Part of a small language model's weights.
Size: width 192, 3 heads of 64, MLP 768 tanh GELU, vocabulary 8192.
Architecture: LayerNorm before each block, biases, tied embeddings.
Training: a variant of Adam for these matrices, 729M tokens, 5560 steps.
MLP neurons of a small language model. Each row is named by its layer, matrix (up: input weights) and neuron, and shows model dimensions 0-191. Each number is 500 + 50 x the weight over its row's rms, rounded and kept within 0 to 999. Numbers have three digits each.
After each neuron's rows, "fires on" lists the tokens most often at its 100 highest values on Wikipedia text that the model never trained on.

L7.up372:472415646531454520535462503514548524472541467420516470525624507481493496553465539448551480555571480465563553532440458496447488512441570483445464401603502517447521494520575537440601597451439496554523514439536493572391497414527546440535478577476418486492448552454500516499501430491415532591535519512432536452448462581611539500561533537531550488475494441532494463572482470488496452524484544530490490558434473418430529570568488577489437571582533585474519485417544487489535526452450441482356475474479492464443417484500558487499498581520538522515498466473555595495477464517578435518
fires on: " ="

L16.up615:468515558514632562486591442476493541466480415481582510522504454447495466521499505360582532552534438609549567479429445583604480442509505585529443527540462527512529443535515453563512597442550538535486384438464554430456498455533465547444534603423506545532442492446487457506430465476468589524563484403514547518502502535554467486526519483505497598460521532462488551622518539463447455519574444491448571487401503531491496545492392479513471535588489462463580454468472516562590550459528574478480532509464456524558494483542450460464471456446472559449444465462452484543507486552525410471
fires on: ")", " (", " –", "}"

L16.up656:555505485425450487581509410445514606534474428589481491622488532502494533469493450485508463426548486477517448537506529626539554531480546510586454471530454507500499466524547477521535512456550451518524516507485516435475501387521516512521433514527443500477496506469498473532563482497525447567462435514523507447407484526434535515535502439597502544531448383498561550502486478449517536496473624453523534467462620561425536542601401515597404553586601469516510437429515496580446548438608490418498557451431602428520516476525548477514492424531530458503456495458526458464542491562476376509
fires on: " res", " this", " This", "view", " ass"

L11.up570:496508568583462472572474436521492511492461481512578586559548420463420506448468480429495411572520476476518486481496443552478503459489483503495415497597534520526552474499496481602554480482483473531473437413428413529559509429573486523490563575508459458623550622503582406513597562515454444524404522516440507467438534532462502492453516460495473514528429557424587447507442448427499437524685549554523489483488453513525491513499519501425575529513553437468513450493519489520488512386446524502533571496418621446612497580562495464524499531499519473533470507499568546531540505570525521504
fires on: "=", " With", " No", " O", " Is", " Pe"

L10.up141:556550475429455431493418446478590551463502523551573469538626434480496482482418451521552519495484457466593510502504475575529425452490503500511521568450463557491591518452526461483465504487501438631539486453601605403518420456506483629480547572512589483532592439459482491580480541546559557468556577515516533493417525521522517476534534470457409550529465518488500397534522496519442500466626473486464465547511494483446471480520457481424446402546582440420538543458578540565561527458480571499409470429465478469557506517553520520492466459537506512586405486566516506493482499563516525433
fires on: " in", "°"

L5.up292:475462515512498548557547530315497455552499496490410419481533514485612391541519564563484528463486498588452460638630524502484407497472508473524445519473431448498487505517567430519408438440482483504507501493559514536541494420582516447503487494475566460470551513545467519456476451520506460520484475478503484439365587502438483479522465525471539499557380442505469434467488504488500509524466474522538533440482549462526439551523531465468489425510529462485355619600500555491528583467421481505497444580516475512523464558460530508436515470558570448537595561446544485450576472505576458475
fires on: "′", " Votes", " as", " Score", "alle", "ance"

L16.up523:497510418492487442514550581427476612519505485457579531462504500402481485501480363447512511559428474517483516544544487537514490444545559451459488468534449532462532390532600500507518521525486419664439448417510448506463476445563496419551526494445537509504470520427558526557527481601454517400540487549476410512478530506573520526441542479467390508589461472549541473551469442538529526493506508554498496536474498500436484490480484574428418499616567539395591500567495447532581527506565446575509533437512466548561471545574493404532586470508417489523452534520593490525506474543528469461
fires on: " he", " (", " |"

L7.up25:489510531468588457510489579581517469532502454481456469526494496508532542522523462374561573523505447505613530536649486529483434530500505511578496462498424602493460416489543423496475432546479423515455492459527487522545500484518501564476479481448557467507534489450486527571552481520500600573556573475510478578484465494486495533568547485490503579544481503537421459539416495455426452429433558557530463529465478534481499444482546559396443505564430454447555583538521502494570626521512597350496484471434433617529487540482530438502476583592528424531471536467472501521428523548534499394
fires on: " /", " (", ")", " born", " a"

L10.up454:518456545491494493500508482488492401477458520580504550552494442455442483475448516463554460412506465380533479582572534539512455547497572589450484502518513629508567547500497498485470469517463488552523475355467537519515525573470453526470552506547562522495534589463472548532546467494526561554562560534421476403435497596481503518493552523425438514474475527430498432576479532391427524518599502518524500536482512425387475573485468494561441525465506524404504540428453479516505526421458496506424519485525477529651491552487588511482512436502596530575450455618584480609443541548490501489
fires on: "=", " 8"

L13.up212:500483477414534460493593494517510561448493510362442523449444512477533427579509413447517489534601522514558549488511504580568494596506512559388447554470533559585466441491538492556535493532496527523463412550466420527518476550558510454466494542422451451527524531486510490540579428496540512505428506586454396412437484479446473568476495530503547586563475468456466535525447427557530468478477563530544582556504554484507408583480515554492537512535456570469489474436518455557440513365464511486564480403534508540580499466632529481535490479481538468420471424541486474466450487494588414420
fires on: " began", "\n\n", ",", " before", " to", " that"

L11.up681:436496506459497475453567621507487535471456493477562468587526494427558490511615555444485571537517498424515540454545509524525502484468551516502523502368512594578510388497518495466472467493526482460538506521514392524473417502540529436543559488462445465504505501472471495518541425528501453454542595497451442485465469564435475466470539543477458479476453533437462505536525452579529497507602542503486469477403332457546447491562681534529403507525482566495492453503498549501428532485550438408571437419521554510484525529565454544413563589558591474555516454423533507541478516557514488447
fires on: ";", " |", "-"

L12.up356:474467626600463597510492444487520473413440501466488492539535485443526484511478563392562471487531510441566440573552527595504455568475470548466448416551485495541579478513499436585554495549536490501447608390601458561440551505474473521499469522490442529556508574498487463548579477481523480484474476546443528479478512561455469510470489508485502520515435503391448456551416545509467467512433563510660498501580530434513580534480471517416561602542484473485515530383530527453442495428414387521409491482455466420625516512505531491527458552538546512450439472519543505509501487567518485514
fires on: "=", " ="

L11.up221:522427521610513547596573530547441525470562469412527416439587544453620475552483389502480614533559483573557555525545428474534514426488496597522504520528522554501456498474494481519558519467469480506464454504477455526445493515501438514484503490389545602458461451473422504508584441519458499494424519404583553568472480535493522470427492495523535544567471556551406507559418492462510439462583536491566506555490484475504570508486531539487410598545536424495538624385480444556532504413500476499434485482429482591581559484511514497487504578514494511451479494411539503461489409469508518521
fires on: ",", ";", " |"

L9.up119:544489559524526579540482525636507584466524441491397544479609560504433489419496410447552545495574536601465483505483504530471432515470495478534402398533573474587498408498486482561392453534519479520542395493501379521491530417433441463448481488493461401417630537501558411512514400426545493487510528508446449499491529515514510519528522481499518502582489498508516566523512479483481500477521439494474520491612504479507464569498512507485411590567500551513517473384431481529533527450578516491531477556481589467525452471562497594485506478382497508485493499572468511447499507600543471541
fires on: " the", "th", "'", "bi", " Const", " m"

L16.up534:453521549590498471444581517589518472443441443496520482545549546526493489465487506547503512525409425422509481497586470509537425513540539455471459559532563534559515514585463497442503500575562462484532536405493479464546609411431557527494476542521536475469566497534520440538569519493543527472398571447532463478492459522576554530523561389476490502470483501481528456472496522499503447361477547490423433534591558454514568344494400438448508568491588535445467582506597516439522498524509545445533487531500643419567522577515501444478508466418551466554481477419502510504412510547532531481
fires on: " inter", "Re", " Inter", " a", " re", " of"

L10.up198:526424594532476448521437542553527489489467541483440472521560509455549412451482519451528501415554518580495546503429436552489490522444525531455531428564592464569546489539490485456384633473530387508517508515483400490517383421509505531448547492525430394387520478461541480453487496447456560471543596451498492506467485502537562472547502468463527527614485459535474533558530496499526419568629542527530399479509439519588477565536601543473421531451472517485518507460481452532584548486444500507509561575495511527428383524486480524472492547554500486555499483422514441574437539580514490560
fires on: " Ag", " de", " Le", " Cou", "ont"

L3.up155:480456553601498452554524547547511495441508489456512460526553500427519460518471587383521528477540475501493535500527505542473459546465540493538368436495543595545568457470482461414548538432509560495602542465552535462410573485508507458468419578562427497497506601469481527514568449369493521550540501485476532468438464626567542482503561519480384477472467517509476506595437514469474472487620579568510443462492526465416539590535610506494449526527476473455508481479517432593567521462448420425465478495514554511624526438485455443541457485542526493543487498535601529526433487515538556533
fires on: " only", " most", "=", " very", " much", " Most"

L13.up103:493509509507569562512569452479451473476466495560491542545484522436435503572457467578525534489555476516520515497560455517492498521465460547469503503368508550513522451550474506443584537461510476634439475450533521428469577389458454491574407568579430518541467549521538453549540430397448518464479472526437415454500511515463522453582555482475414525580463533455518470587409409511480521543430534545525413512439509468470502531566467471566524504475470494394517456524508541513497536475383545597425473406472484431585470525641500483538555525481495487549494505644544476555476500586497547480
fires on: " l", " than", " most", " tr", " once"

L10.up712:558432440491484474502469506491469529443433593500569422518609551553543449455546452514481547507633423521560528498466484542503537589425423503524508506477485489504480528586513466636427544510513423629453511492513484477401432529600469450470497532559534534428485463443557537462497540508505566498450553528440504447504540495459512496557502410502442485570482513546569438493492455452500495530629547477505443583461515441515433485487450588481478507504465535454602574438433477504510541445418500500475581474444516531552503617578577539448592413534459484471470443546475445560488516494486439431
fires on: " he", " spe", " she", " ch", " swe", " sn"

L11.up11:478492468485475437518487485472540492500402493551490450580474529391543489399505538461507475529516473449515503537475470527484476657543531630536432421529498484568558547541529467505491526454489469507536493464607502443420593490481467502537437510531470550430443571470548494505563510399554578528474515386552504435431531563419556503515574510581415495554497581474468494553380560458459493601617540428496507433540545466446503484563452555497531522457494563457498512424519506540470562518549387477521540454498583531449420515545440479485561526558465451471467497530573519516528438606462479507
fires on: " ins", " ass", " cons", " This", "This"

L4.up694:458424503607483462564513452505430504473480410515512459498469461434445447466481510466495474516422418486538471515630490473527499459519456601560494527537450572572530547542496524472565543500500426475584469410483525440456486461462606456539538671516475483481510683496536390479531473375525503420507499460455538618457524499507500515444523378478484480539475469479612481522466536570465499466480556541466480436582500513481553529565514500577513515467478471494509494512566502536512494485471459492478470458526571465593457591511522479532581472527507487556456523397541498532429593451492542454
fires on: " or", " non", " than", " any", " inter", "-"

L14.up518:507476498521395463530606594526429499526575427452512586447488526434488455527582618413505371426491537432526526443486436453667495443518491554417532488489419549521484522534487502471583405402547528494545490515531535542486537503518455515526619464442491500385521463477529531516592439551541500592545516473505521548410495488540461450522520594483438503471430459462555546529544468527512434506546557516560557531431499402546505547488487528567458518493458459467489492495460599476517497513525489449465511495567501533520460593544415498538545528451547474475513454415500478553521549462521414430
fires on: " |", "|", "-", " AL", "G", "O"

L4.up636:475519484496500516517478469531484470535465451545524553572504473473385449497483503481467455542582543546546515451546455545418591552458522395476506477510487529544631546518629476584513547529508576445477359543529524527442478530456531467496531442550501483475403517385476469511415514546541579450509486584479506564581463508495554459511544539567478559518657547502531583550573503497475446539513479538490623448478488599562535429419432530505530535492541464543371440471455470466500468470483474518523599410486494526523451493476505549478477450491480556516498486541605486501425459522477605464
fires on: " D", "gan", " I", "hen", " Don"

L6.up493:402466511453511482596570489511492445513599472588512514492540439513530526550421588433521598465490507571474501538492477497447471516504507492507507455417532568402493517453519494507511512477510428458489482480554420353532580430488543446496526529513514528545566540490472373504432479498573561468523479440517296544481441561488522529518584485533512564599423513520584454508472465453417371403491543522544492496573441437526537415503448505501579451542540454495484465481488599521582490509481582512456538510485506470533566424512516514459458520526490430513479575510508549520405496529464551500
fires on: " of", ".", " under", " the", " per"

L9.up178:473504554562505487475572418550452482445565476463517515602616434409460432526494574495506518507524417536552597507511342566509466507439556597541547471487499444569508431555508499506521531488500430533496460443507540458555483534566541494524547522483512513477483487464524440519545500419426478400513473444402442394486540561474539482517488427500459519541489558423554476486483444410532383452446492569557463507476486471566438513519495519461531508581488568458567529532460528506516515347474528490496598459426531515534473479559457557527522525530529550546469480588483554584434543639550475498
fires on: " l", " L", " tr", " gu", " M", " Br"

L11.up172:483461458563510541486485526426428473436504479489527533450514536496490471437490485483442421486539477476516529502427429494507547524418609540435472462391503512576528520501523552532546557493425511545552398481508445579611467526523549508451522495498413449467546501486515492487501501484418476404408507418422496446498510540552558437591492478454496477616330577580416434547512498458488530493573525584439407551511483409485564443478508520532540481594582564464514435486418564505609476493475480428520591543516471499512483486558482471485487436496554499526577521533522577452423567497435509469
fires on: " E", " Ja", " I", " M", " La", " US"

L11.up492:543436522493562493532519578396455450442499468488542557467543589534500578558514384423535496564476471547542566577568485507492466629464457457427511506515496542518511504559537446495483484564436388553464429441443507528454435446517521452447471477432524477511498474476447487506482499530451444517477530506465483551503607523521498557518562501498484487529414529606549405530514529555542468477550515507435474505559370460424503422539516544426321515532490476468498560482583513496525501551446481489572454360561423453509512489588533491483491426499509522464476584523574506532389546565527487519
fires on: " (", " born", " Saint", " from", " On", ":"

L11.up598:520490515527476512515555454554452456503459478447445336483520473537496482438419483477497516456492376506569491446574511491550484452521454538511481504478502605513484506567504452510440525577519501526475450469504564407597482508514492480553480602443427473402468539450448468521613521477529495368495513525497477512450575484487562557481512512500543462507426539478567530503434537483471520426595512447569477499519522458518554535601444484462533624482525515455583454489518479504648577502507457531459612507571572475478547608556472552505581492452498405525426528438477578513564606525483510484
fires on: "-", " re", " dis", "\n\n"

L16.up592:446478535582532506555575481561486497509601421522444652513491495532535608501489502513597492546469459637558561435550475528455441498515485580410473483469541544477474447477452525553492460501520522461555447469433479521554513468409638509490545535432506508485557566507508499526455491485578474459506547486566420482457450500632487545515538467491580534554390436521602405522516527520504403438449500494566480529569472472429515532487541593532413488436512535483473528429425437543464535516524534464452501464509528504523511391520525537517504492462524517556502499520525393562354479495525465489
fires on: " of", " in", " the", " at", " (", "eter"

L11.up477:486486477534576548448552495447443561546495448523469424488489568527548538520503521591529441425545515440488471561479506585530455529534514560507479419449479499486478430532507549579535585561562522532531474528364489409454504469449457422639555492534534551466443563441506406502503435478468482445521450582535461493487561549488511544468508486502474366538530485399477544562471507471506444481542489566383438510485481448534465511555463497567554553540537562498590546591504525480448518442499463586445512532585510448570399532545486535398532555513465451409456513552476544508499544544513357471
fires on: "si", "em", "ens", "rs", "is"

L11.up656:470490490503575419526465630504536521503428497467450477492513518530547522465541461386461531416558469444484510478585510482592530627448426490505505493544474500518547431544512436590486545549472417583494506511507565538518462493495448555489444482454459424436550495462525513445531484401519465525481582505437478434501504530473517509474453426437406434586454578518388554548462589489522525595479502541540538589518513546464573394509573499527396507513477567472511455406469484470566572533419541540459513504458578557491549544464472577462514421419430537526502491588464529458559456580542458490
fires on: " Vice", "ye", " he", " career", "He", " she"

L5.up442:480496565659473527490541487546462513449478447438460468534532495538431488459487574429537492534481488612446470537577498517472501570561531493535485522541472533476409521591495473486499501557501454472559413396449439489460500471381676400498501600423459492496556569455566477487572503527527509492465487497489550559439538535505537457425550490493484504565457454514541496527501606551512512457551500496485420448556596455499514529444494481467489542491518425473522488502587548461503543453510449412485542457468611567551526591559494492519534480529492420634404512485521449532415567495564535450
fires on: "-", " non", " Inter", " ext", " ob", " re"

L12.up118:481448452558511380553496498606518547517476526451432477512451574493560470454475515445420545598515471555454452462531573474511529569523515519479546410603514492421521422508471547541509459561518548554493515448503482604481461452522532529459637566412409475496464531487543540501515500516526588472497484479498556404474428579506510543445641437558500554420459500406474505438474458414420417509571498432470548524502549502444438418460535465515485544449532521484470461470572438599475527460523504474475502510588581455487544511492521448539552497443511383548488512449466532500503594559581517529
fires on: "y", "ion", "e", "ist", "er", "on"

L9.up491:490518522470631518470589538488413519451538479386434502535485558509503480591439488467499550530526419409569550478523451520531500445463468510486492492574529522531506475443555490540508493548572548516543486464455460583487493495558578626514522579384475621537549553444461517496513490425529530525429557428480437554492483518495502513492547507468541463490472550579366509547389468472403416505606497540468526580506520534547574560513507536462475525614482472449544481417546485476499510389600487522548571483433487483501528424443501465404431507438517516454461478489444552507447453555526484562
fires on: "\"", ";", ",", ")", " –", ":"

L14.up431:489483541546447472517557510419533468482453503435560469501521553407448483448481642452608537556531399591565545551430459479553525456518518423533515489512455588434459507466563477478550528475560533569440499466566458512472486420589538461500516521418514597510458463457495523514470464486485616451558478503480436589431477643535524500489576443439480416572473538525524455516426419595513548465550438465461444509482461509488519530516506557462417570458493448457531569528539497581455516459497413455465554456478514482548472556526455485521627554540534438532473471562489473579460537540567444452
fires on: "–", "-", " |", ".", "/"

L11.up488:481502450503510573530448461435439466467490445512481521476570542608415537501457489540500417455500496595490431549520494598480488533456561439512551573441470543504566535468494509484587519535506497521510523471465453481526483420542527607531480529430472507478576470481548411512505554479478515454411464544467513600486566488566576477517507432510500465559351473624561411484485531453618512441459500546541460502609509487574574434540459483542604522615498501472487472504525484450533488418520572398440526534469518565587547499548523488509527409491466512480486506541588635426465465498460479474
fires on: " La", " called", " Cha", " E", " Mi", " Gi"

L3.up303:475528462452563525496475506440512561557457507485476564463351544445515503458459490498503575399485510576514477468531488534481463477497469437494542407543554424524544408464522510525445476493489454596497514523475415493513497506481599425523591490560473530472441493519556519432572496520492687526502517493549455477498459472546486577418501419533466578540454440467426490481447531478482430423542500529578571430454482427515467516544617504476461566437515526538485548480572460571491535481493490570490487524471480522450501548539473512460498444529427362556486496424523500626414572554537584594
fires on: "er", " vi", " Health", "or", "ol", "on"

L11.up476:439555504489574564518476539486558493498524364456567457531491484507530535527507520411532455501562401499493529420466514517545421455490530470525484509500517567570463502471644424498434507536473455509505468381535478404515432424452488480579556524504535518434523577453524574497467502479548502600486601537524510627490580467462563517512534357523491514506405496566458480548473504484503558433536498445504481590579508467497539409477588499446408535511505508447524586517583522433590541515559519537390486456458507603561479582468484451425522495520444478485436469530490518522524438560495500461
fires on: " /", "born", " –"

L7.up279:450539484542560547557497538490459493411531473540516490438567545487455455486527441485576484607484448575607524522473478558497506440470507541472459506435525512491557545450568474529515506475576562472555390464503421530529574466600516542527561576351497580562500480479451457521462508454527438479392479449451450468507455520483565501532477507419498434566401551565488641571509544429525360434448561540529504512497461524538612519553407512474528460562546491458518514476474549570470500421528496502461533519418494518517466390527496504451607477512510535440490489507477554469402509515458429525
fires on: " (", " Gu", ")", " Gold", " R", " Pu"

L13.up351:547552454569473384529470465586508607490450461406626508501526524544486466526463471526508460544589452504480531579471522494541447513461561542595532466538504547494511474528532446451497557566504416529437438415523521477517527453527483518554487583423416488515417530478477512445519478568467435514485543485374494469498498546400519494503555467441495402584458561429495453583518518499475533579484544500524399571475481464470576519527492495527437555572488484501503481477619422509413565531591580532576456540470469587616486479518514461536524528489353482510476484473519551434480449492504417461
fires on: " became", " be", "-", " named", " called", " was"

L16.up231:452556545533543577475597484534455514455558472521401483431544586642483516517403483512583475465514469483568517496539473537556558535537501520381517485490580570541421507465537453543516515583563496502416486410490445473461517504521605510509401638448500423508459524510537476487505539489544554463430613521459485554456522504471468473450551511550513434464425508444581519553457542477471440492548540466536377503569508498413535565481495508548448522448548404514520428452548495492420547568466445455475448467460592526615523548576475521478525489559464505514440478445460473497425502490571460462
fires on: ",", "-", " \"", " un", "\n\n", " in"

L12.up325:400487501492476451519490431508561588566477490486529505416480543489583537581330550451508523448637529447504557497477550573513598442567572432447472452485580487465479509470542512572495562509538459596481454494500359559416430464514614508470543504468420397502482512475484490459574486586501483493457565517537489506489506534501486506457492522520526552531451494418534571535415469451510429494541525462458517497476514499473395537525552451426375560497515474510531466429569528471455539479601483506475509459507494501509523549535522483502641514461451406550454432456565507505462509545501455448
fires on: "er", "r", "ers", "or", " manager", "ment"

L13.up98:502572561486529406477499499511556484513454510545437461550542476374475424485470471391492417424546507514544450618437452562480466475409445480540490494535539513556545487578514463545590542498474437535573434453582399429544512473480465437504567510437481557495593533453490448468577570494453526420583510472454422500502544473557450480499494485519476416608433446523452596487494389568487525439510454494506576569519490483488521490620512508541517548590514499499532526509468492558522596460490566544510529458492562542437500486594509415506505441470385475532473503556559549487520528605504493456
fires on: "E", "He", " an", " he", " grand", " Lor"

L6.up67:404552507485576449477504527570458467515450405459462574453502494497532508569539567423516608517569385471442447481555447484541501493562507412537546505511563525448475434489544500564448583432526472507471526496506444529549469527531559470492595523373415505524460531501508576470518367589553475396499577456536521567488524594579477596355581485540530469469464508426489517529496527505416457485521430526441539468489454489470457539467542485419556597437495505504510471540514498527395526559526501549549466507440557511512540453488473521464518510426465440543465462490475494631518545559520488436
fires on: "er", "-", "or", "ee"

L5.up470:469465511503595505468571517557545480457482481430503475514550499449504510513526598438486523562576403477482514469521504481653499424494445484612475502528469522570490486565531426530421544450549484450562523447586458446390487565599434513537548569441430545518403571486485603514527441484532507564541493487425511491487494446492492561454554419512404427487451570396480502542527551448446527468533513467550547520525486541364517498514567486447489591491491519496474457524566415601465495494561562475486478502493535575578479466500567530497574565535518558514465513482456498541536466540515424365
fires on: " and", "|", "ed", " released", "-"

L9.up405:427484484501593423536577532590511525489530415462511506472578492404477539502510450476549524585522419591556545543600496522507526471480553527519489464503490519470422622448488432472497408405531513571470486484589490491463509391548513503497474452397562503521543554472504538550581480496555534551520513488511496627492462527509562499398517542566481434507404568452452488533428479512455485537492418479483525541480561547471483460464506552390397541523471476456539510481492454510589570462573482615485480436530549556505443504569449392444567401520508387482487538497507547503514504573537492449
fires on: " (", "er", " first", "ing", ",", " player"

L16.up130:474454522520547508498549563605504387416544558375403402425469467584505421452484491436503418439480495480538520451589457512565495589472502559540480514556513509577401492518551449479491581547477447499509416434545471408467443369411504517577426548474480511481509547449556593525558531556509531504605580468463476505469534437614557542465497580542529452593430515498481472501424513460477492470517493545495489528589533438469559426514566538489452549543515526483547468527543460538525509485503539471527489497500554543476544512545440502505539422416405539538465484477479550538459526474600468492
fires on: "-", ":", "\n", "\n\n", "|", " ob"

L5.up472:479451513484508492463542506570509557575493481502460462451617525474556370491541551594489517536518502585561527575581600562502420415500523453474507484494496638494519513523559511473394511495458517453510473441543499559562542527515490492559543528531524569577467520488330564438551533451538532557476517531552383474486485516445575518558423477472503493591434539457495582483491501498509522529494535506470552555431463360579441510487445500545506518505603465620536495514493479447498582465459472543575485491520501453512558539468562499478438470522408504510463510536593449487477451505632501516
fires on: "′", " career", " as", "lon"

L13.up106:543438432424508575512501465471488430475415493437494554481531518518518512530514474449538553506529479505616439478570453539566476525499487509451477514447532544482526508503520414475485534496496498482550498478516506459533537407492514416516507615454489474414487585518449438453507348410483542488450550515522416522552515513530638537519478547426484540571516551484507566500534508447497427491460513509523533563429534543503397597596473518513378579519455561384487477320565430574498567483430507415528464578476480513498456504582483448456523489569511464539519511530434503432504479538445429544
fires on: " (", " |", "(", "s", "\n"

L5.up286:508461473576564514496500557528455478466499431504511451507523491526477473461560548460503504424530408469523472469525514482509500569477459515437581471404419522529559388568477513531595628478526462540501442422506435417414519536483519467504478586564464517535381580486524511523492443348482454526572536533403591543507451549465464535472537505423398412519443516423549487488474478450487501489440535627580490486525504507508509579471524505554510597547507464487497472530541507532379507550384490530493457602512512467584548501491579482510551510478466535451493457536554458617471495518513490408
fires on: " than", "-", " or", " previously", " such", " and"

L16.up289:377440586463569528592569482438508555536495543431486464455566534583533381478573452508419448484555574506512459492495584546579456577589402494448521426512496498582413461503445501552520473538541497542563501515420459509506445495484542454504475557580441426543488588503529505502535508443507513579426499558402458582512515528419510522573649458562574504540534455466521569508461493499465413497567459512534476526478467525543483586434472517479526511588434512459510528528528495487400454542490529526462508499538484478590508500509482435514594420409472503443481394482476518559434485495486515461
fires on: ",", " to", " after", " Despite", " While", " along"

L9.up500:448504581500568489512579543583427440496545464455570482527491410511506552509543584521484431498550413483450586492450536512484518465397416517551434454541471566546440415550506431474515605549540476575487412397506492475533465452548545407622571545437453526437441553464474519504527482432482498480498465512497542578422499599399547522507536469552441388532450486438544469546448494520446535476539423564512445486520461472542502534443452507581450616566452518465508423559462463466529556575560447504481543549572523469540530533445461521475524510563518518531487483385535543542492502532535467447
fires on: " and", " /", " or", "-", " +", " −"

L14.up500:536587477433492448411415472568557538504559458539468473488616577525536464479427437559529496470511470469544492525491521576536480562468438449499502503543528457525560471479505439732415492468527478524423497449494450459461458410531550527534543581446607491516562469470458444494490529572528599475537568533439493502482478513491610514620532482476552476433356529497553503522455500445521431498574464487483488506529518463509551452497464497469519573478523433417552466404574494551466501509527485479442451468549555495560528578508482481407568444504562524520492437463479515564503515591467473451
fires on: " in", ",", " on"

L14.up672:584489574509509516582532529589486423494527478470437474515508556553496462488506536466528474494558402519448494455407558504450491463483496489472475495549513535550519513557520550534429581499444485537510380467431460488453511443499518472480519479548542524449554591461489360527455402472472632531503477478535442553460505524564508484501498484578474520640478494488508543448561542525396424458532516576509457470535542443478416571512545533473457565588519574509524521477542461480519570493511503474496514540436558543514468544517374500346517429459477492595484456561417609451414516623503490480
fires on: "'", "hi", "bi", "’", "lo"

L6.up297:559512607546492564509519447512497389398537493470558533514557518490439538453422529478475430448551411504604471458548478507535511438439458558457449485481517648533528517533527527509475504506498504518505404459525528454538487541503504493427485515517504416526551578500499430555553448379530488557452506452421456522534605587531549504483492440529449468497480582481508530542538511400498492488532590482594474473476577432393426548632400499519430492423536470478494549475481556552532544492455610524460501525474452499574389441419497475569483580504530499464470551548511544521448519572481458479
fires on: " p", " per", " n", " o"

L16.up34:500524506436525533563515556536578474456513403474395564472488525491494416543525465485513535471568471491523530458494488572610383470487488448500505553598622477503544358540502430579477473498474523543475472479455398522463499454528515446443502576483545487492566453476487427584507503472446579589397543506494557531520485489556528495644515463432468534535373562468525575526449491459506406478544523536401489499472518514461445526506523471403411603528492497448530474436438454514525559454620561454412488491486549517538508535534555472515473461481496517537489500585516514515483536508424511399
fires on: ",", " (", "\n\n"

L9.up533:454498542426503451510448591523591513557537528469541516496597603443558509437536484473543523473528457491544516449477497555481481442460490490498442532514480523510439434514512401572381579498619525521478512448517545466471488451539496516500535518465605452480550561436471427482529394540528624562526543475522446621456512435531591498653620419422590489550463507388483493520497494496413514536521466544401450446476503538578560475533489555482402596477497537399518509511523458519505624430501520455552498525494550488543489491532471431507530536467498488507501517511485468491528563519533541523
fires on: ".", " |", ",", ":"

L9.up247:546607415468580445500449448476453538455459417492558567555566538589545617475511500415515528479511424578518493465570482567474386433528475491538480478503534526457485498556573481551503567482516469555454501431522462453448537458503455444452621576474540592483413538465501574497498348496532500548491522480509514527438507506522514453523526502473468515541418489514507489531427490524508466498582555441490509540575492426496550562459490463525329543535469486475524595366595580535521580506464556504491571455475563498487498516441498474453530499534479568466381518490517512496549517603477513483
fires on: " /", " ten", " some", " Vo", " Some", " Stat"

L14.up609:566424556487503581585587466562436412491512465501434505582537448510458485499513442421506404576539458536484558502469408498522451523434457615496501579509514484569425499539607530488533504539506435405503459465440427533475510488527538477446518473400544502535485500473546459548629481457518545462437553528493405533469527450484550452553525449559413492572436410574546521529495533491483467468572574437626567493518520482426388487616516511585497504562531456490538532414426556485421551545497472491500606477425490465512469487432506496516456471443483498513486538566495510512536551575475492496
fires on: " p", " s", " 1", " n", " Pen"